{"head_dim": 32, "hidden_act": "gelu", "positions": "rope", "attn_scale": 0.177, "bias": "none", "init_std_qkv": 0.0971, "init_std_o": 0.0191, "max_grad_norm": 1.0, "dataset": "wikipedia_en"}
MLP neurons of a small language model. Each row is named by its layer, matrix (down: output weights) and neuron, and shows model dimensions 0-191. Each number is 128 + 32 x the weight over its row's rms, rounded and kept within 0 to 255. Numbers have three digits each.
After each neuron's rows, "fires before" lists the tokens most often just after its 100 highest values on Wikipedia text that the model never trained on.

L7.down173:147121120152095088106138080143159128155089080108185141117097131176069072078121100107138109132100087115085143137098098097175148144128113160101160118135216160098101120107137096144119143144171100154134094103077106090143173164080154149120158139063103151119122156177103173119096099172145097159142120118121157131120121155191172072171080106082174155102090147170077144103072171129135145144111123127162147150142091092140148087187141120169116083057118147090060100097102112148166102066068080141172143072194110108166125136099069109100143132128040136124132111124142113113136130145111114084
fires before: "s", "==", " ==", "ure", "ur", "ed"

L5.down482:155069134147174125117076157101118166156200146113113140144121089145119109151108172159138069088122115130147172127174114159152204090158087095203087144137123090159154089106134111151143108129111129173087126117169140147189106097111097125072133151136107181127124101103153119133140176157092075116173149131160148082131145137077190157112113172067126101133114059102110136120137061144081142147132119153153136157176078123138137145125116086145117144078114153130095163165057154102148110135127107091103112064136126089110104079069135136194137090138065169051126153156113105129176120131035139130
fires before: "\n", "an", "script"

L5.down248:099132089106103134160086075115121120072143166173176183112145105166165162170114133137151131132053129093161155153181143097089120121078167108133143113183082159140199141096119185111132070112145148107094130104112120164156104190165117143113121166132118082137148150132149125163090135102121134120146170116081186120130147173056126142128147141071106162114137039107155121153129138123127018134140168181131136151142125101128166106141112114153125169199117093186118155134187141190152134147188144110151128161121096162156084167112146121198158144132115180121149140109211130131113139124109079164
fires before: "\n", "The", "M", "In", "C", "-"

L10.down59:104149161145130130163145127107139169109107118100105147122165118130137203119139129165138076105188153138148144094133144073115145088118146131093146103147038101195135102135150109153072108137154129132132116084139139096073183154111079165128103150055160073118127144097133124098075107126111198127082117129084092150136191120213109125128164158092166132187079139153099100182162163182085098162112114115141111134118164126180113214124111079139163083149089136103107077079103099057124179070181126120148102135120107109159164120141136046112154115133128105124166154176110162100127139135159137122
fires before: ".", ",", " (", "^{2}", " in", " and"

L4.down434:148089158131045183108138143076116130134150154119127125117170120194132124133108089124134078103147140130120154104166153107124165144154167098139152092125110143108143122102151122101085143133131111151100105116065139173079177113141126139093160090159055110158092134096144169148093078113157102098124173109169142168109115132140165118111123089153094143146139107134147128151105190137128160187017132144113133093190141065164071062120119157107127115178136118115150147148164069147154158134172201098079137117201138111190160157136100038182132112109122057093107140110165119095095113093105116167
fires before: "\n", "al", " on", ","

L2.down607:115113130165154094087135125152101121152121106131200128177175078187098076131141089117084041168135126148168118106177149150130108120125087086175145143063128087054166158137103146112088137135149137095173130087183136140176168181136105142110109134184164156074109132160114112089137098130094134145143193179139162149114152137123112193178165155154124168157084090097133132146118129126154074100109133162168108155126149109125173116051092155091115172175125167103077089118110102164095107186198101130131115160137210111117119082137134121134119137140156113074097103125114112168085089132080130159
fires before: "\n", " an", " a", " American", " |", " ("

L7.down45:095119140137166147092091134157129145067118142105101165077153169115078120117101044117140140193171157141109080118158151174160104140201133109157153072185129142130139176203096132131122072117083196119171116152096113110077145151119163143105159139099128138203068134153095154070099090159179118089096147158120125153095111127143163119180138112145127084079127121142136094163130155154147118130098146141119150138070075128103108165097132147185191068122154098058172176147147154123134113127121117121137157123148137134079091188163111103176174172111139122136147085148166120068146170075125108116
fires before: ")", " (", "il", "for", "^{2}"

L9.down409:101172092145147124094101133165149127184105119138124138125111112123126132076120081151104196111139122173069153078143113093109169138128183143156063083137138124135114161160163080142154131181111141108064185087122121190016152115147164104151165095186113157070148205118108113101139150134145105126160085170135153142074139110135188172143131121134106073142093160094160088140132163168118188134111165113145171092106106138097109168106114191155173132113149111114105128130112118131205155088118167123071116135138182124116097144194117065119131153061153146153080126150146147143112153102115105169
fires before: "th", "e", "ing", "gue", "u", "ter"

L2.down250:165125158130110189087177061117138096102135108130165162100150122094102080143133115072096096102170094109119111126098115143141139118150079164131158095060084129073065162091121156109127125113126132123180109081115186167123141141145096117156109132112087132097167081143119133086131103119184065082090151100153170130135114082156119113063070146181091113107116167128145158151139125105152122146127091094130131105158175116190077110116130178153147148083132159136122056105089039157074150131192120139150121068110095095124127110135133165064215136072111148105159152113118072124105139098149082129
fires before: "\n", "-", "ri"

L7.down480:131172125200156161116070085114109138076128198110136139132168103177107122113140082134120104136167102138108098145122103129065106081171149184145163205150107124135148144157115138116116084121130153096123090093086143116190153092171152102097167130129055045049106114166188125146112140141091112112119131129113120106149126153108163101137121118156141121128187177166109079113072084126193066105126125144089177106202173157140059133161099077116104173154139144109183151132158142098115092098154145123083151120075091138151121171159147108058123105101128157107096137167090142146154116175125134113
fires before: "\n", "e", "-", "age", "od", "ck"

L4.down390:126130165166138117112089130142046114130143086087107123146102083146119124139127120157146118167175092145181109132161127110175112165198144136145083139082138174169143076122156160068147141174131192124062096154120180135135135086112148140051127100213153084144119073092164108123096131140127105127112153070136113099124182136093150161156123157153156055140107105146162111141115103151125052135131134181080145120146092168094091180091173100144137127127137135120173149146101153164124196113199160112111182108121147115152070132134175110185113122179169169125120135118183112095176108084177118125
fires before: "\n", " of"

L7.down7:125134131127101181184082082081154123094065085130172150160140107184104117173164113145145119125098026101101122163122117176113156136118174133170094149096155098125127134164183216127150104128126129082154119153140106120165135119142148165131101072145144149216110140157080139134138075121150099121138139169086141128118121115114070112082097135114141152066131136085112135111152082084147126128113157067094092142067188091129132082116145154135109082171146155162090137060161095208093135161084170115186168104151092136034142120201126143142126137121131100151130139118105120145118111147130140130
fires before: "ri", "la", "op", "ur", "ie", "ro"

L10.down99:120122102144122125186093156146140103150144135140050128108121164119130134149124080141101053056152090190181130136154141160130166152139095132095106126123177112147077139153131119110134072149127100138165102161091108117149113073085195143130127161104144141080129144149156122149138120130144139126162182162148077113152058149176170087146146103116130101069135175115097118184207117107158098191131144099180214107134133132094162073153130124137083158048149137081114140162159155166090105086119171146143102107160116109110143114096078080140158076129171061117102072111077177105110127092108114120
fires before: "ing", "ed", "in", "c", "s", "bor"